config.yaml
n_head: 6
d_mlp: 1536
rope_fraction: 0.25
attn_scale: 0.125
parallel_block: true
init: "normal"
init_std_qkv: 0.0168
init_std_o: 0.0
init_std_down: 0.0
optimizer: "muon_variant"
lr_mult_o: 0.673
lr_mult_down: 0.7
batch_tokens: [32768, 65536, 131072]
doc_mask: true
dataset: "wikipedia_en"
MLP neurons of a small language model. Each row is named by its layer, matrix (up: input weights) and neuron, and shows model dimensions 0-127. Each number is 200 + 40 x the weight over its row's rms, rounded and kept within 0 to 999.
A block is one neuron, or neurons of one layer that tend to fire together. After each block is what it responds to, as a language model described it from the Wikipedia text at the highest values.

L6.up284,210,250,215,148,190,198,227,221,170,247,214,162,191,225,204,252,198,171,181,231,107,174,175,157,244,163,218,194,124,146,177,131,214,149,190,188,317,163,173,169,230,211,187,255,234,141,194,162,199,197,243,232,215,247,150,171,112,237,182,192,276,216,181,178,225,210,196,242,165,195,182,208,153,169,190,215,205,166,268,144,115,158,203,252,159,246,181,176,183,234,157,256,177,163,197,288,199,173,165,213,216,196,224,206,221,211,165,174,171,191,191,182,177,228,233,167,197,207,215,184,160,192,188,212,263,149,235,274
L6.up715,159,214,232,214,200,232,156,177,236,114,145,167,199,283,176,195,220,205,288,249,176,235,166,168,153,250,215,233,227,249,167,180,189,146,158,186,183,158,184,253,254,199,150,191,225,231,173,183,225,139,168,252,156,176,69,194,164,307,185,167,231,217,235,129,254,210,196,183,192,207,218,283,163,185,213,255,141,173,181,206,175,259,212,231,170,233,201,154,190,276,222,137,120,213,206,208,188,128,186,167,249,200,115,112,157,172,198,222,195,160,116,205,213,196,167,162,248,237,174,185,198,175,209,284,182,202,197,236
Word-opening letter fragments. A single capital letter or short piece that starts a word split into subwords, mostly " S", as in S(apyn), S(oldiers), K(elly), in names and tables.

L2.up56,177,194,240,158,232,204,210,231,183,188,246,252,269,163,144,214,201,236,222,147,169,161,218,135,161,234,196,190,127,161,235,159,163,125,272,196,162,219,205,162,187,226,230,283,239,177,257,208,194,233,196,230,223,132,252,172,188,220,154,207,165,298,204,226,212,232,247,232,164,309,158,230,228,262,233,188,189,172,213,206,138,229,221,173,171,206,201,190,252,163,215,178,220,202,157,113,232,225,213,249,222,232,272,225,261,149,238,160,237,267,133,196,222,200,235,156,163,306,231,234,223,203,228,238,235,129,173,141
L2.up809,173,172,214,178,311,238,157,189,166,181,180,238,235,171,201,220,124,190,272,178,253,200,237,208,178,145,189,229,193,184,178,159,175,191,55,228,226,197,151,189,219,216,199,158,232,218,262,257,172,205,135,205,161,271,239,151,199,181,125,185,173,281,223,210,261,173,248,204,177,239,170,204,166,110,226,223,223,161,169,228,228,117,234,172,212,225,168,248,214,170,158,204,275,144,202,156,212,183,209,241,220,218,196,221,231,240,156,172,118,227,231,181,201,169,130,181,159,249,253,145,253,196,242,246,155,142,240,225
L2.up1068,149,181,211,142,189,202,264,129,261,127,145,204,288,197,156,168,199,186,117,183,212,272,204,174,189,169,218,231,128,179,214,144,206,233,196,179,143,275,179,265,214,150,162,266,210,180,166,220,187,220,219,155,240,175,189,177,99,141,165,182,165,227,205,193,240,250,269,232,144,206,178,184,221,189,193,226,125,236,183,127,185,250,207,197,224,235,214,303,146,168,233,193,193,164,243,207,231,226,232,230,304,195,204,280,195,225,240,131,146,224,167,104,180,155,186,220,206,240,247,97,274,256,183,231,221,190,211,185
L2.up1328,144,150,152,233,216,147,177,258,160,225,159,195,215,162,199,232,267,212,196,232,155,180,301,249,181,243,204,219,212,115,285,181,188,180,157,162,170,210,180,185,225,207,147,247,219,224,242,193,160,256,175,184,219,215,236,211,255,152,180,129,191,165,208,150,221,282,313,236,216,176,152,246,164,158,207,199,220,215,260,288,221,222,210,174,182,197,200,204,188,249,157,211,190,195,210,187,196,204,247,260,227,197,248,272,290,181,197,216,125,218,107,237,256,199,187,131,174,187,232,201,257,198,155,153,169,200,187,166
Letter A tokens. The token "A"/"a", as the article a or an, or as the first letter of a word, mostly opening a sentence or section (According, Aon, Another).

L2.up370,198,193,224,174,210,189,183,160,276,155,240,242,249,281,165,224,145,190,241,218,139,245,244,188,182,200,164,160,88,247,198,204,150,271,190,214,144,169,189,167,188,149,233,271,241,177,247,242,173,221,141,208,291,223,196,154,211,156,213,99,190,197,144,86,248,209,213,192,180,133,288,233,235,168,258,231,214,216,225,261,181,204,157,206,268,245,120,190,199,234,196,233,185,247,248,169,203,169,162,228,236,118,250,222,209,198,255,170,119,218,150,190,294,228,251,272,193,257,144,143,143,197,205,193,154,259,258,232
L2.up862,206,244,184,180,110,209,195,191,279,166,226,209,159,139,189,247,166,202,243,173,224,223,210,187,205,185,143,204,145,141,233,217,192,193,219,207,202,187,129,321,134,139,123,160,159,263,147,208,152,203,219,180,186,184,248,149,187,187,195,179,232,251,250,200,171,173,172,142,203,199,251,240,162,164,172,244,191,223,177,201,179,273,217,211,166,268,251,198,144,143,211,164,307,169,253,115,138,150,194,220,250,146,247,299,224,191,222,139,151,207,126,214,262,145,233,227,168,271,256,170,260,147,193,177,106,163,265,173
L2.up989,148,214,212,192,176,174,125,238,248,182,197,162,249,205,226,156,187,235,257,153,198,224,218,205,164,191,242,211,159,205,236,188,256,201,115,178,208,225,193,196,153,202,213,171,234,204,176,187,195,160,260,228,160,208,214,175,163,186,182,240,170,72,155,188,138,225,215,229,211,196,269,177,157,199,334,175,154,234,208,301,154,277,210,193,227,168,243,171,218,223,106,240,310,110,212,201,230,187,161,241,200,158,165,181,233,283,162,192,110,229,256,204,182,239,245,238,166,204,176,184,188,195,130,233,131,179,242,234
L2.up1489,239,183,218,217,183,232,95,214,96,189,224,280,318,201,285,232,196,192,168,197,252,197,199,225,163,218,150,187,139,219,265,228,121,175,166,172,198,198,188,215,287,169,207,247,166,198,219,149,178,138,182,170,213,172,249,193,253,176,168,213,216,233,203,192,268,145,256,190,155,195,175,177,208,149,195,207,208,273,187,198,260,227,212,169,250,263,116,171,196,154,191,160,196,209,141,198,187,201,232,270,180,236,244,242,233,241,184,215,180,220,134,179,223,185,188,190,152,254,204,184,246,142,225,236,194,191,258,155
Word-initial "an"/short pieces. The article "an" and word-starting pieces like An- (Anna, Annapurna, analysis, answer, angles), often after "(" or a quote; also single letters (t, f, m).

L6.up374,192,149,191,175,156,157,141,240,187,236,286,196,178,202,206,221,207,211,211,189,181,109,250,186,201,199,276,134,207,250,168,213,205,218,183,182,240,192,217,258,185,285,145,213,312,147,207,265,250,208,227,273,236,245,197,176,199,237,202,222,221,194,230,259,225,221,231,278,182,205,162,225,196,203,267,234,221,231,230,168,207,194,192,207,244,138,191,258,201,226,203,118,161,201,172,184,200,209,247,153,247,141,202,231,204,204,228,161,183,122,198,189,183,216,165,226,183,230,291,223,249,214,153,211,152,209,196,127
L6.up621,204,250,194,119,183,177,230,250,198,204,239,216,250,216,175,214,248,179,191,196,282,170,213,233,257,265,184,191,200,280,169,157,175,132,240,281,189,270,251,238,110,198,153,166,232,195,160,195,177,257,190,220,199,203,224,185,211,268,141,164,151,173,191,253,166,223,207,167,232,225,143,233,173,279,198,276,140,261,203,242,243,163,217,163,197,206,238,214,133,269,218,182,186,155,192,168,188,133,215,221,151,257,269,182,203,194,201,235,250,208,216,185,180,151,211,226,209,202,184,222,251,193,251,197,242,231,147,191
Space before numbers or vowel words. Fires on the bare space token after a determiner or preposition, before a number or vowel-initial word: an error, the 1980s, all 267.

L8.up197,227,181,193,174,220,258,210,229,242,192,187,232,228,230,178,125,225,186,198,217,192,176,182,208,208,195,166,214,132,203,184,212,196,170,225,215,228,194,116,180,209,247,259,223,221,212,173,205,237,176,203,194,230,145,259,164,157,194,187,213,183,166,213,240,280,210,243,192,137,190,209,221,230,278,185,128,174,190,234,142,210,230,195,147,147,229,208,228,189,310,234,146,215,160,154,160,300,240,195,191,251,279,159,203,227,194,162,256,168,136,186,192,125,178,238,167,237,181,201,229,254,144,238,191,177,257,190,259
L8.up514,152,165,144,186,153,240,255,185,204,249,174,135,228,188,116,207,225,255,139,179,176,211,232,207,183,200,203,218,199,249,220,243,165,201,189,235,174,199,200,230,198,206,198,244,219,233,182,217,211,211,239,183,233,170,234,194,183,228,212,177,132,268,205,144,217,204,221,184,218,199,243,148,231,208,216,205,165,208,172,194,224,162,199,200,206,190,151,198,215,220,152,198,169,199,77,195,235,153,222,218,229,256,210,188,222,264,177,129,188,215,227,178,206,184,190,181,139,229,236,215,116,183,135,291,133,196,171,254
L8.up626,154,234,223,138,166,129,198,198,204,228,153,156,247,223,216,172,254,227,192,234,232,189,297,145,238,188,198,197,238,167,178,209,191,147,153,233,235,198,210,175,182,247,185,191,219,134,133,260,243,265,218,224,124,249,190,188,170,211,205,248,111,153,197,144,247,208,207,268,179,206,221,157,186,277,207,219,133,155,218,142,187,271,175,204,239,176,126,224,212,142,224,227,217,213,208,152,170,185,152,186,219,176,234,161,208,272,227,198,175,218,164,140,224,177,196,267,233,245,191,173,189,162,194,209,152,188,140,240
L8.up657,222,237,157,215,236,159,201,226,191,208,197,217,242,272,135,218,159,187,186,227,233,163,243,161,194,207,208,243,172,137,119,171,212,181,209,209,178,144,195,187,217,99,189,195,182,194,189,175,279,204,182,200,213,233,239,258,187,223,172,225,154,211,63,224,183,245,198,212,160,229,184,241,193,256,148,239,185,259,256,149,186,209,228,176,199,202,224,245,282,212,223,199,207,190,177,213,187,178,269,130,170,173,315,191,176,243,241,162,172,209,198,175,268,239,158,212,242,220,231,165,234,228,205,179,122,271,228,203
L8.up1132,241,150,165,231,201,181,200,156,241,178,239,254,226,163,164,297,248,197,197,133,283,246,235,254,178,165,168,277,174,249,245,177,229,237,184,281,256,186,175,191,145,154,202,168,206,228,219,149,192,182,161,158,167,246,204,159,205,241,164,178,258,151,120,147,195,255,256,292,214,216,203,215,271,200,257,179,233,171,255,164,163,189,243,127,185,151,237,200,221,231,211,176,227,209,194,190,278,208,135,238,163,209,239,189,161,193,183,209,231,202,231,251,218,236,239,197,198,212,278,225,207,171,247,194,231,201,261,225
L8.up1143,200,129,150,182,215,204,185,230,197,229,215,173,232,184,176,226,203,217,197,249,194,258,181,122,161,200,257,223,272,211,237,197,153,186,86,116,283,201,143,173,219,132,217,223,178,236,200,207,226,146,220,212,168,246,175,191,211,245,154,116,224,210,291,220,247,225,208,158,136,182,138,220,230,227,204,253,218,212,272,216,250,227,255,237,198,202,192,242,174,226,207,184,172,282,116,193,225,160,196,176,272,176,223,218,197,172,205,183,220,238,199,205,137,118,179,157,186,168,220,181,171,190,278,152,181,317,198,193
L8.up1167,238,163,255,236,242,197,194,185,201,205,214,52,145,159,221,80,251,196,175,193,174,184,177,264,221,231,233,157,194,183,201,248,170,187,217,217,227,243,112,224,132,140,173,209,195,179,203,181,142,232,193,196,187,240,129,127,224,262,229,231,139,177,212,216,257,233,226,164,165,178,143,212,248,252,171,219,186,197,251,272,196,198,132,223,218,235,160,203,211,195,246,197,209,200,142,179,231,194,308,194,247,235,176,230,171,177,197,158,164,211,156,193,236,212,147,201,171,201,271,162,124,202,240,227,221,206,189,162
L8.up1535,204,151,252,226,166,209,142,166,211,242,237,179,312,186,227,106,206,121,223,156,158,203,246,173,214,140,195,118,184,180,178,232,187,149,189,194,238,201,258,167,201,208,225,175,239,166,194,186,219,205,239,197,191,222,204,136,174,222,217,181,165,258,225,259,204,190,332,165,180,173,205,217,233,272,232,197,261,174,235,209,171,171,199,168,211,170,185,253,220,195,244,241,233,129,206,217,196,265,285,190,283,241,230,176,158,182,237,207,131,146,165,130,155,215,232,218,243,140,177,212,210,170,237,141,195,139,137,177
Year slot and article. A space token right before a four-digit year, after a month name, "In" or a comma, as in "28 July 2023" and "In 2023"; also the article "a" after is/was/as/became.

L8.up543,218,184,170,190,138,195,148,198,265,168,269,160,196,293,263,225,172,209,250,189,218,214,246,200,172,176,165,233,149,237,137,208,188,219,261,253,179,140,111,168,273,244,182,208,163,243,201,191,215,292,172,91,207,196,192,277,224,225,215,191,230,189,219,237,196,190,284,234,186,161,209,148,241,220,214,182,183,136,218,187,186,142,225,122,213,200,138,174,213,216,186,197,184,209,198,232,231,255,232,270,198,144,203,210,205,183,194,258,194,181,193,202,147,141,124,164,193,223,182,148,191,174,207,225,172,234,182,205
L8.up658,191,201,224,201,210,213,256,236,233,188,191,272,234,250,256,200,213,169,179,145,204,146,132,184,212,202,201,213,231,233,180,246,173,140,179,259,185,237,151,188,241,146,187,213,223,278,205,237,204,139,232,248,201,231,255,176,152,213,156,129,223,225,214,194,234,196,212,149,227,135,183,192,231,221,254,202,174,221,259,179,171,154,211,190,220,265,197,201,133,189,150,219,164,190,196,229,192,179,140,237,177,189,193,233,205,180,213,198,190,250,183,193,170,227,232,189,108,214,137,163,227,133,255,216,149,171,255,228
L8.up775,221,264,256,183,226,218,199,165,210,208,204,229,152,239,212,185,166,215,251,265,171,184,185,233,169,285,214,189,206,179,137,170,269,167,200,240,167,188,220,203,203,114,149,196,250,187,230,139,241,246,241,165,191,223,119,133,108,239,112,201,168,171,132,198,185,209,273,164,141,161,237,138,144,192,230,208,197,238,218,160,220,178,188,181,249,228,236,208,246,230,133,147,87,227,218,214,192,219,169,185,184,187,242,231,143,146,190,193,258,248,229,186,231,225,214,195,142,230,266,169,151,242,138,166,187,258,162,184
L8.up786,205,213,175,185,169,274,217,159,233,199,239,220,193,160,172,229,234,200,246,221,161,156,175,215,219,208,196,210,239,144,137,101,147,218,224,239,128,130,197,223,167,128,195,238,187,230,194,239,218,235,197,237,175,180,154,209,96,265,246,178,209,204,57,214,151,162,191,234,214,206,123,225,173,198,200,234,273,229,233,209,175,195,231,223,233,177,216,178,213,170,225,232,150,231,317,185,236,171,201,235,212,126,174,191,223,206,221,278,183,245,156,265,228,226,187,117,181,160,164,241,202,221,156,171,145,236,165,183
L8.up995,181,237,158,171,197,234,199,190,230,301,171,247,172,233,238,136,213,223,228,163,247,210,265,220,202,198,316,231,198,120,172,150,182,236,96,216,178,180,159,204,221,160,194,253,154,266,224,219,206,160,165,176,192,182,134,152,243,228,155,242,226,164,186,181,172,192,218,248,202,202,267,138,184,193,256,266,255,248,263,201,141,139,194,227,201,285,189,158,195,200,122,211,197,165,138,247,272,184,237,225,185,198,225,204,205,251,221,188,171,193,166,211,205,163,229,233,183,171,198,246,186,243,260,162,210,203,256,161
L8.up1350,158,156,261,165,211,200,200,227,226,237,143,182,126,234,183,193,186,283,252,102,182,202,210,224,219,252,202,228,190,236,165,191,234,164,227,165,240,161,209,221,268,179,168,268,187,165,201,209,226,178,151,199,156,200,250,216,223,258,238,225,171,173,298,166,178,181,173,126,194,260,294,184,251,211,163,248,180,189,272,181,223,181,205,200,203,225,160,174,271,195,236,285,151,257,148,224,219,201,230,161,251,157,236,223,192,234,201,199,204,276,225,75,158,224,274,235,202,179,195,251,134,231,104,236,115,167,114,199
L8.up1464,183,184,222,166,130,197,189,233,181,118,206,218,173,160,254,221,237,141,211,210,177,172,218,191,199,225,220,107,166,159,101,212,257,167,217,229,209,209,151,241,239,205,183,206,170,240,241,198,90,218,168,212,221,199,211,153,210,172,251,168,181,201,244,246,165,262,176,224,222,203,254,162,218,227,250,226,200,235,232,191,176,164,253,200,214,244,196,269,206,243,186,139,128,226,209,138,184,148,129,169,202,177,172,170,214,240,239,171,174,185,228,237,189,217,238,169,217,167,219,199,216,228,228,198,194,209,263,182
L8.up1500,204,196,207,203,184,252,165,125,215,207,231,214,210,281,372,177,204,203,168,130,151,164,205,178,231,178,248,158,192,221,219,205,246,175,173,187,271,238,224,194,195,164,200,224,195,225,197,205,171,214,161,211,247,161,226,82,120,176,185,181,167,134,165,143,207,206,180,177,227,188,187,168,203,173,189,261,204,147,210,253,201,221,176,137,214,136,202,190,197,247,202,263,243,226,270,152,234,195,201,247,227,192,187,248,147,229,235,167,206,208,190,234,127,273,183,207,238,206,207,121,195,230,174,131,148,217,152,200
Word-initial capital S. A lone capital S split off as the first piece of a longer capitalized word or name, like S|agar, S|nakes, S|iege, S|ikhism; also -P in Jean-Paul.

L2.up328,156,110,232,252,269,155,209,127,209,229,152,215,248,187,158,216,242,202,239,123,172,275,204,272,149,222,313,161,87,224,206,201,168,228,228,214,233,180,157,232,160,156,182,210,268,249,216,223,267,191,188,251,251,165,215,165,239,248,120,181,265,263,188,146,209,180,193,275,87,150,238,208,221,218,237,116,245,262,204,199,261,213,206,133,195,196,191,229,227,254,151,275,210,212,210,122,215,205,162,262,211,155,223,288,214,176,203,237,129,169,179,186,294,184,157,212,173,269,158,158,197,223,151,202,146,222,187,210
L2.up1024,161,186,218,155,200,175,272,218,181,178,204,206,269,239,116,214,194,213,211,242,181,185,306,212,163,204,268,197,234,165,174,217,199,130,162,213,213,234,143,127,229,166,227,196,179,187,256,224,113,172,77,229,189,147,185,183,225,161,172,212,184,164,239,181,197,211,206,248,153,197,204,178,228,239,134,270,160,237,209,338,240,177,187,174,188,187,227,200,233,232,143,262,154,179,180,194,162,233,203,215,204,207,142,129,219,222,165,196,185,200,211,142,188,191,263,253,182,234,254,168,192,225,221,202,239,225,223,241
L2.up1154,245,229,160,155,232,171,208,216,258,237,212,214,238,215,187,185,172,177,152,191,221,213,184,188,154,177,209,196,264,219,198,229,185,160,161,180,252,91,239,146,167,124,111,201,228,223,253,134,115,223,219,229,154,154,246,244,226,149,143,159,174,174,244,268,200,186,240,145,225,148,258,147,188,223,131,263,157,209,107,193,163,200,240,191,209,249,254,162,162,291,304,120,156,236,221,132,253,216,234,169,231,189,199,250,136,199,200,213,164,222,195,262,99,216,205,211,119,149,190,198,219,218,195,205,220,197,188,199
L2.up1450,153,207,238,156,204,199,198,209,194,227,173,253,236,189,193,139,243,184,242,216,136,186,243,241,162,212,246,220,201,184,163,177,174,226,160,179,168,240,177,226,196,110,225,277,242,211,227,155,172,172,209,162,137,238,147,171,216,225,153,311,158,175,235,133,228,156,243,182,281,182,159,216,206,174,222,219,184,185,226,261,168,245,179,213,185,210,137,267,127,185,174,212,122,256,223,135,237,228,188,172,224,125,247,211,240,156,174,198,147,240,184,189,197,187,241,176,255,181,253,167,308,207,252,194,241,315,241,242
Word-initial s fragment. Fires on s or S split off as the first piece of a longer word, often after a quote, bracket, heading, or un-, such as un-s-uccessful, "s-ignificantly", (S-umgait).

L8.up252,152,129,173,206,197,210,212,232,279,239,221,268,170,254,181,222,149,145,155,165,174,192,252,135,150,164,181,190,203,279,234,172,119,195,276,194,137,211,221,176,226,221,148,257,202,119,222,189,276,173,160,161,240,228,165,223,249,176,189,271,240,129,135,178,155,205,170,199,168,208,206,252,191,268,260,233,248,181,291,203,228,195,187,173,183,148,192,214,191,216,205,213,172,129,211,226,146,263,191,188,187,281,178,276,235,210,241,174,190,146,208,167,135,159,180,239,219,179,244,238,224,184,173,202,139,215,239,174
L8.up401,171,156,167,218,205,199,163,146,192,195,185,171,184,251,199,119,138,228,216,148,166,253,163,156,139,234,188,198,190,251,160,161,176,156,222,261,226,179,173,171,210,231,167,185,247,227,200,76,221,204,116,149,266,224,194,241,178,205,188,145,208,195,181,187,160,165,91,222,243,243,277,244,226,266,188,173,219,162,176,185,219,136,198,223,175,274,191,260,154,186,204,164,225,179,104,173,157,218,200,234,171,179,222,159,147,230,253,161,117,241,187,244,199,264,182,232,232,153,251,175,259,248,190,182,153,243,246,282
L8.up479,191,251,150,240,263,189,223,243,212,315,139,196,213,152,241,183,285,228,235,135,166,205,207,237,182,143,187,156,103,265,157,149,195,179,243,144,179,233,199,230,236,194,186,291,229,189,241,180,125,161,155,172,167,193,172,273,134,187,83,162,228,163,138,243,210,164,156,223,254,181,235,204,178,188,207,164,191,148,205,217,183,175,162,235,140,195,201,241,241,134,120,131,221,191,205,265,215,265,180,241,147,167,166,233,202,217,155,110,112,174,206,201,123,280,256,169,178,221,176,173,256,196,184,171,139,174,209,227
L8.up575,247,170,224,156,170,170,173,200,220,110,293,180,196,200,137,219,230,244,241,173,190,250,275,172,146,232,196,159,188,245,197,109,209,252,212,104,218,222,241,249,138,190,165,229,156,122,151,149,187,219,176,282,260,165,283,220,236,180,233,218,235,208,225,202,225,171,158,240,193,280,251,272,236,269,174,227,170,181,251,184,215,137,188,221,173,126,170,237,179,177,213,190,221,164,203,246,217,209,212,192,234,128,185,273,207,184,191,182,200,253,202,178,173,227,162,268,146,246,258,217,202,201,175,194,149,249,221,172
L8.up866,206,190,175,161,211,199,98,170,225,211,176,230,206,241,202,185,188,224,236,89,145,184,254,138,247,152,223,179,166,231,207,218,204,160,243,145,168,139,249,242,208,195,208,164,129,197,208,217,185,222,220,230,255,312,186,252,130,198,246,189,266,228,217,140,191,171,283,225,176,160,322,205,200,212,212,226,234,168,213,171,290,220,184,211,198,206,210,190,179,238,223,260,266,153,182,223,200,234,237,137,159,176,177,170,273,164,250,174,145,207,204,193,193,215,175,227,257,275,246,149,242,225,307,239,173,218,216,131
L8.up871,166,224,258,186,220,205,171,202,182,128,200,142,181,184,246,176,183,261,180,165,194,261,218,156,166,144,172,192,168,196,245,189,210,216,122,191,231,168,190,192,165,178,247,275,182,153,258,238,166,229,228,146,223,190,254,252,210,224,283,217,165,177,235,178,171,165,198,163,240,266,211,226,154,209,222,204,218,202,206,126,223,224,254,154,211,117,202,243,177,173,207,146,238,223,237,180,222,239,178,211,157,189,263,200,208,217,203,128,182,198,259,155,139,189,147,198,187,199,311,221,216,209,163,195,125,119,235,205
L8.up1072,178,188,263,209,196,269,203,175,179,203,239,170,276,267,165,251,245,238,239,145,112,211,285,136,173,237,235,167,175,176,265,165,187,192,193,158,255,183,123,177,214,223,113,175,204,296,217,241,140,242,173,165,220,211,146,221,150,266,163,212,281,149,196,195,225,189,225,162,227,108,209,175,210,200,196,193,225,255,280,185,196,221,204,220,199,219,198,193,187,214,166,186,209,187,199,243,259,213,207,177,223,158,158,293,245,247,187,149,192,213,187,134,173,208,140,226,154,269,199,189,262,228,195,200,159,261,237,212
L8.up1331,229,208,209,121,201,207,127,106,237,164,261,186,237,190,140,143,184,253,197,215,241,191,171,235,207,141,166,179,207,207,122,202,198,160,222,194,261,189,189,258,199,243,226,227,179,196,194,236,142,264,211,189,270,188,173,194,226,209,185,221,226,199,186,158,181,159,208,175,178,158,196,130,158,239,182,215,215,285,254,108,259,268,140,229,153,199,227,159,181,212,189,168,249,197,213,136,213,199,258,182,340,142,194,231,236,243,190,168,212,224,211,176,219,157,191,185,145,269,255,240,299,225,250,236,172,134,190,194
Article "an" token. The token " an", either as the indefinite article (is an English, won an auction) or a word-start piece (an|gular, an|alogues), plus occasional to/based.

L6.up1103,188,210,228,211,191,193,187,135,262,267,223,141,176,180,241,202,159,207,245,179,221,179,215,192,225,163,178,179,214,223,180,177,121,177,243,157,265,178,131,232,174,214,219,175,228,169,187,292,169,271,211,113,184,236,233,144,172,154,212,196,191,269,195,184,155,207,247,227,211,235,201,222,223,229,172,227,200,221,202,225,231,283,188,218,212,220,217,196,159,261,182,224,209,187,152,164,213,208,193,256,188,151,173,193,230,187,147,132,176,294,193,143,206,124,176,256,254,202,231,232,237,258,146,222,221,186,199,196
L6.up1405,224,245,199,182,211,150,169,256,198,217,241,194,148,173,246,244,206,189,186,138,193,219,273,218,163,220,212,268,228,186,218,214,137,264,197,180,177,188,180,179,165,184,184,245,226,160,191,182,241,219,186,110,172,289,247,199,256,206,230,181,218,239,159,251,130,199,185,230,192,164,220,132,161,281,312,209,217,191,154,195,267,267,231,217,223,233,187,246,237,183,171,226,173,164,204,177,178,130,211,209,233,197,250,199,220,200,192,284,172,208,241,236,202,169,250,201,251,268,211,191,262,164,197,142,231,252,223,135
Indefinite article "an". The token " an" as an article after verbs or prepositions (as an, in an, is an), or starting words like ankle; also some mid-word fragments.